From a checkpoint of a small transformer trained on Wikipedia: LayerNorm before each block, untied embeddings.
MLP neurons of a small language model. Each row is named by its layer, matrix (up: input weights) and neuron, and shows model dimensions 0-191. Each number is 128 + 24 x the weight over its row's rms, rounded and kept within 0 to 255. Numbers have three digits each.
After each neuron's rows, "fires on" lists the tokens most often at its 100 highest values on Wikipedia text that the model never trained on.

L11.up267:122197144117081132128111134123119148098167156108136172130159121089120141131082141113121156125183173081113075126133153094156147107165142112128113100137179151162157111106155107113095148157123117126139098146158100120113096143102103130153130156148152142102111112160088100154097129125129098150153097105144134114139141108124154118142134122103114133137151172097148075148153171140119136154123155179085140143137131121157134117131139092125146088140165125123092099122100113137138103161105113139138130116117161121102094148111090129124111113115123145144111093143129125128075150132141149174
fires on: "li", " ", "c", "om", "y", "ro"

L10.up157:117145110135107142127116100144120173073107092119138132131138106125142137167105133091110148128158108120130112100105111138177132132179137118153090133173158151145145157106127121094101125124139117170119095143160148097161142151149160117163119146108069125137145137130114153158138131114175097172151140109142137109159135151108164113121131139123164102131138113154113100165156153159134168135141145113087140145139062116125174139112082115113140092075130167102119141134107131148127109145152124083135112121179123112128119109108104141119119117124104109101132054138122120126119153088113103085
fires on: "h", "k", "m", "og", "z", "ug"

L8.up511:117113139136150158162133140161168131149124095134103125144133151147146122081134117150104148134110087123115096169176121113163157100133133093128123085139174168146143112113106154124083127109132088145106138086140115095161111117099167146115111074090118149155121136130110185115116069112124154161089117111128124122127154065163140122121128137091126165156107114105117133114186151142117129127139151118116114182115137144133095153142120137117138128116127174142120087115105122125121130121108139132130097148083119175118152145104121159144149133105149109164105116153156165150122130104124152072
fires on: "e ", "e", "i", "ic", "g", "er"

L8.up276:078096129139118147126129134126144135100111117155087140142137143185134103102102139103100139145135124136125092123182116115139161117186094091101118117145111179125138098110124117114086087124088102127126087097142123129159156145117149111107132130138107129158135154149132138121131080163159103135096126108133141096113135124121133109107134160131120129118123156144045126130183174145116111133122159098110136160118126151158125132120138127132132061139137192139135103105108137126153109129108153089106140130131178152120083140107119136119138141103180101164151123149099137140116148139135188146
fires on: "u", "es", "ation", "g", ": ", "i"

L9.up733:098096156121097139173145185145168120093109105114108091147136131128140133105130130091128160160138071128119101119127090152136120099126155120153094146145122129164122080118124108091139145142130098102120172065113108158144138111161149120111150169139136125155125180134166087143132164153139090145131088154128174079096087147094129102127132074141097102133135137161106128149119158127131142076124109108101124137165094154118115118134131128081152122100152120116140139089124128134118118131115159123114147122173124132110155167135096143163145145121104109136137137137100127114125159112175122110
fires on: "ing", "ch", "n", "g", "at", "ed"

L8.up355:101092138160131155134158146110161143126106137134137144139138181114133138129125091142114151171116088108117111087171111159113164122112143103112137070119156178121094097111102141112055110116131119153119139105138125127164126120115101150110105143100128107145091115131110137108178128158146134157118112129139146080137110153147139086127111097125123112118104121117105125070145152089137195141113110100151125185118083129149105131149122138131143129112150139092127125121139133173116098149131149166116163126124099145101095158106121165096152143138135101176136100147151153131171142090112136118
fires on: "er", "g", "id", "k", "od", "i"

L7.up278:127099145144149113135127128136092122121087135099126144121148156148132133087104156113108148110133154112118111147092101114202152149142143099175171104131141103164172145117133149153110081113105131157178115126156134133135150070134171100115121154111125123104099187136122109135147161134150123088118113122123128103128079091093093091159161128163114157117093098125120134128141143130100119123113144117111131173128125144134114112137108111107096094144090119104147126123149174121122121096119144107154155128088190139110172115092129135157089106109128124112140111154187131107131144134152157109
fires on: "con", "as", "en ", "in", "en", "es"

L9.up344:086107173093110149149127136111153107128090136125154150146124163117111108120147128092117167140120096123108125070142114164100185125151112139120098137129122098179153163108139126126146141135103111113139131073105109144093130080145137150161136174141129137127133170137147147095151184155132089135126091128123144114082166112087118112152126128135075115152101162110158119111111157147131123146131145104082154092141128141147118076098120140096113148113139125159175143090085131109123145139127166151095158092168128123102120150127133134125149147083109127154103149134145121130116096113158132140
fires on: "ed", "a", "por", "at", "ag", "er"

L10.up424:117077138156144135136125140123132132116127097143140153113161121142086141121128094124084155115114098117149113109152117139132161124072123123106129128154148089129125129115150089160108116143168129143105138142119164160104151150176158140165146095112132122115115172140118127133110109145116161156128125163133115128142135143152101129135177116170152125128166140145080157142169090151121149054186123085144113110086099134134136131070118066090130096120137117095157163138102145112113155141108117118128118110128153103128117146161135131124148104138110137105147078142092110074133106111163097133
fires on: "t", "h", "m", "em", "at", "ic"

L9.up395:096155121132127085149095107182166106115167113116136151162120122155134126139189090063118144143135123154124116077105106110119159120111122148129134119151136155130116113117109130120134130145158100098079113144122160132125125103121104133147134097163103158116134117139141142116144120106136100130113154131163133120149165121079121091147145089165123091135118151128111144105123190120110103094094182144082116075089148165090141141113125119107087091109177135124180146097131157124170148135141174122154115098136120149120129084141105131126152153123123156126145130136113131164102124124139154132
fires on: "ri", "p", "o", "ac", "r"

L8.up107:093132144131127161138125088120099135102136117137120115135153119096166082127104101081187131102168125129117132115105114096143103104142124096163129134154165130132169171090123145112080089128106134211113158125154158078110153109125166087146107136133141115117107151152112093178127098143116094142118146103165144126146152096121148100128170129117155112129114139125142128088128162135108153119137159147130110167129158115136145089116091099134130147140121149145113124094114104110131121174142123127131119071096149120114139118170142120127126093123106100132135065141128158148125118120124174124
fires on: "ot", "t ", "iv", "ti", "ld ", "si"

L11.up665:095101155081182121143105087134128135096145171087115126140159078191164115121132127144118143129152093112118089135130081075112108155140137136149129103131121111157092153092149107128144100124100095109129092140139135112167130122102151059098135164098147147130139108156140172114120156125127146107185137135140175130115142111126117137097122120136108131139110140156117124133105155117131176082144157140122116160084136168154157121163128144118127148087132167156171095095140122151146115113120119104126086095111120125100093109126122114152141092117136118121136107154112152123144113107139133153
fires on: "ar", "rec", "end", "oun", "\n\n"

L5.up211:097095158116178142131120138157175099109189113131105149147162154158132139128124156100111145144164129094121134111136139103166189141118153183124142095121118147134115155102140109104139102123083076113129092112126177079100157096129125086117104127145138096115136130135144121117117079131143141125182129120160140136115178134095133125133126095146076118133121153120083115134132121133098146105122109130106148134100117124176139137140092093113128113094168150158134086122141141118088129133117129097145108121130150129104120115134114122181093134149108157094113129139095163158076152127132134115
fires on: "oun", "ec", "rec", "duc", "oc", "ac"

L11.up251:130161121091154119145109116183116093100103111119126168157135117128138139094161145099135139128123163139126128136092141105140128091115159115129119121124109105140100134087114114128157143149098091123145120146137137138081133102097167098141072155106120146142148125135168143154142114151139103117147128164089143136144141121118096138150133096116116128150126162100118157142115144105080167080153141145102101110088120132147138070096130085127055099134137154150150117130147157128191173150108131132137142085106157175115108117114122106152096161096159162131071142121117135135112133136138144149
fires on: "ub", "p", "ol", "o", "=="

L5.up725:127114133105144088111114118143129092094112125131098175165167129143092117124159130141099161113139147127132131157102120108151150171165118125126134098099128116155122162067135117151134101147115101140132163127157132117111123100142156082145105135108088135142083118158122137085140161104147156166109126140117137124107113078130118104123170122172074157108101112128111111139099142140150147121147151135099130125121115140133113165133116066109097115144096196140151104125135179127157111146092138121175139125105179163091108171103072154149101127151151131120125123149145098138145143127121125131
fires on: "es", "in", "0", "en", "\"", "6"

L11.up612:074072144150146110127088150093136098135164109111114138130168138116085095108122070092176141132114129094155110129135124093139173130122119134081146132182124152115100166126105138160124116106113115124148113103150169109140134133149156140133084090151090149111164135155095158132155106153099130145137109109162146097149127142109150126134153151148136135099150113130136158129130132169096132102150155159138174147106110141146128152096117066095101099138119134123186132161122123125121146145128117107197131103115126102120151139115140137131120074118142170117118101114122107123110144112129130093
fires on: "m", "on", "em", "th ", "ame ", "e "

L11.up364:109136128099160096137096137119094105106095124145102138135146135153140076122139132102127134107140133143091146116139150096148079122155149124150144136149090148141146163091131097122138158143072164100130141131147155103129113124096149141136099198115164089141112107142092133130159131172129109137139149155146157144099089122096105130156122141073124100129126131101133151145109144156121169106156143156154133125093135179146122123107122113117125086092120094159154167114124142134172135132135131083064087088161191119122116096127125119149104136123076092127106128138128140131109123124130145146
fires on: "ol", "b", "il", "ag", "z", "ub"

L9.up144:090090160147132138108138145134175118083144102144140141139138152112129170112086143128128148143147116086126069096107102125098118116139098135145099097148106143141148104117079124120116153118111167112153113113142113150159090113137161111160127129109106120193129124140107147134131132173122113187131098111143158116143132157089143129138131126065143119111138135115108093145162173133116113134131139102156130128119107175135093128117124091114145123116159120123124163102141122166094111192082121129143151113155179134100110151080116145137146160125085117174103104130128148107124135083148129123
fires on: "er", "e", "es", "ed", "at", "fic"

L9.up485:145117128111142121156155116148148146096101132129134113118131154140110140121124122113071151162138091108111137112135107089117106155120092122126135158118083143175098099120133111119137108152129068124085120117143103127170135145154122126117149148116129139188127142124135107155164124172122128140142068139121161157102132166132163133158137154115111132088136133094083090118121125103083116116151152106106132155140102145123118127126143103081154118094141155115116091111121179118107166169104178149147169117121119169102115144091129164140141107106147088148140129170132082097090117102142172122
fires on: "ed", "e", "o", "le"

L11.up594:072157156133154131100133108162147156108078145154114158131156151127108120123139116103092135112158133121121130125103114093112130124107174160139104110142104150117117132119117171152109084134102114135105107135137153149120132097118177187110078140124137126154162153146195118126163112160129132148146093154137162082137120100166105146126121164128142165130126092144121140143119110148118150089129179128127117079127121150130137098118160125132122082120072115114122146151095117142103174143101190107109111129116144116141121106094104122179137126104122080099138130134140093108131166133133134098
fires on: "and ", "s", "ro", "pro", "-"

L8.up240:116131145124102150111110162152156148096097167139143110131136146135120175141119122157128152148106087148138130072139162098176158131113128160149118100113134174155094136142122105137120146126146108171143091117133137105155078141127160122128115143110037108133148101110156123105149086124112126092135131090155124129112156158153156121142148122093138111128158100135125083124157160132112156142111108113160145130089104119143157127131075117084131122126182149078121113126107108181121150137115142084169133101168140147114092116134144126173142123110114150124125112130152125131106130104114122088
fires on: "an", "k", "ar", "S", "h", "m"

L4.up144:135111173091123091134096124141141102119106116081116199157145168143143118127189106148123143122119114111133119115126138112148155123146086129144152090149132130142116145106114118128109091134148068142097088142127143093078156133104112129128122169149109123157152141153135125116148124147135118153120126139157148128126144116113094093168113120151091119095094153151097118113140123102114145147173139109079114143114102181127120089107132084116148125160182168099160118133133162104104115102119176130133157075141156131120124151138055166143150127143130132140136117137118087119116148115130150123
fires on: ": ", ". "

L8.up711:107132137164096095124142105150119164088154131135124120149121126134096127142138091117161134167122089116121100080124146141165153134137095143096089124130140130132136142116111142094132122137157123147104098117154114109160063158138123126144122204136115102123145114126151136130143152133144119165188117120145141105136105143093163160126155111132161112142193151128139103124113149165132143173134122096165142167126156153107141121127063143139111109089127121139107162122114117137093117201129119126101137114160107143111106125137131133101114108134098161102104101127083090125118111071102150131
fires on: "ou", "le", "k", "h", "w"

L7.up742:090112170099143110118110172117129146118106105107130108126158159136117123064172107130152135169128110142134115116166137117130133076094139146117149099142106163128109152120129086082132096106111128090078141084150131118125122118127086144103149110132140107216155158148139138120169131127139136160116108160165128127123106133119124146157144129150101069167131184125102110146133140131126129118111130085120101079093095153105138128108161134119132084148125150125164150120135129111098123164138169129095126091148097121126153164096128144146120129155130132143115134120086120175130124140125147152
fires on: "ing", "an ", "us", "tion", "ation"

L10.up251:160135110145204137132127083121183140120142081113082110156148125151130112145143099116117137103130100109118163097141136105117135176121106130141144135112122112157123144125134159132118083141139136117092092099148175134151113158110099159122130130152090114144137149129116103105162188141144160120109128140177116148107128164146104077147129163104080113063141142113140106118153126115107100148135184129174128132093122147110109144138123116097128143139153175112101092115107140132190149126111190130120159133137136147113125135155113101099138132144113119111134118138148124112110142084118110098
fires on: "e", "m", "M", "en", "tic", "o"

L7.up726:148124139090102136145115136142167101133140104128171157133148102147128129138145150155115134111107077125134117115147115114096115183114073103124128111116105119150127108129133104098095108098120157099132143123158128152143108134105116148135150174139090117177085080141104141123128130139130154120090100143173156108127124127096138096151159173078082067133178117154156117105152146134108123173154157142095087086127122151152095136126129131118117118160123163087111114106128152144132132100144165139130114084137151136115151143100116113120126147128106140163188115133147115098092163102134137090
fires on: ": ", "n", "en", "it", "e"

L7.up609:111120139108180147110145123145173111113133088097113140147147186151153128098181123147147133139130118109130117092133131099157129101169132143181174101097083149132114144101090139104154104143118088122111117112125125055143116120098112118145129129156122132151152122136149093068143096137155116180147110139135132131135144099146106126133086144135120110107131150128092118058154121087142156150160137128144199163120120138136123123141115074126133153136155187139114106150133143107122138122110131150141137133104121143103120158121102120131095144132159122154131109145112124167122145116078100109
fires on: ". ", " ", "S", "s ", ": ", "tr"

L10.up709:113136126111152161162121147139157156130112093122132100119138114121070158122114144138075138118144149079122135140158135116120177140156113136129137127100170111118126118107153130120069138152141098128126158120176102086086072156080131129147120131080122156110126077126165143135098147146148101144151137125147128149115155151176169137115168100105113147129153163160129103122122147127144174147142144166158118152116109139139168118154099116148107120117127111164086120118139128180138122163081093157140128118129158127105080094116109134128105121123141101131123088149102126085103152102107125122
fires on: "h", "eb", "b", "y", " ", "en"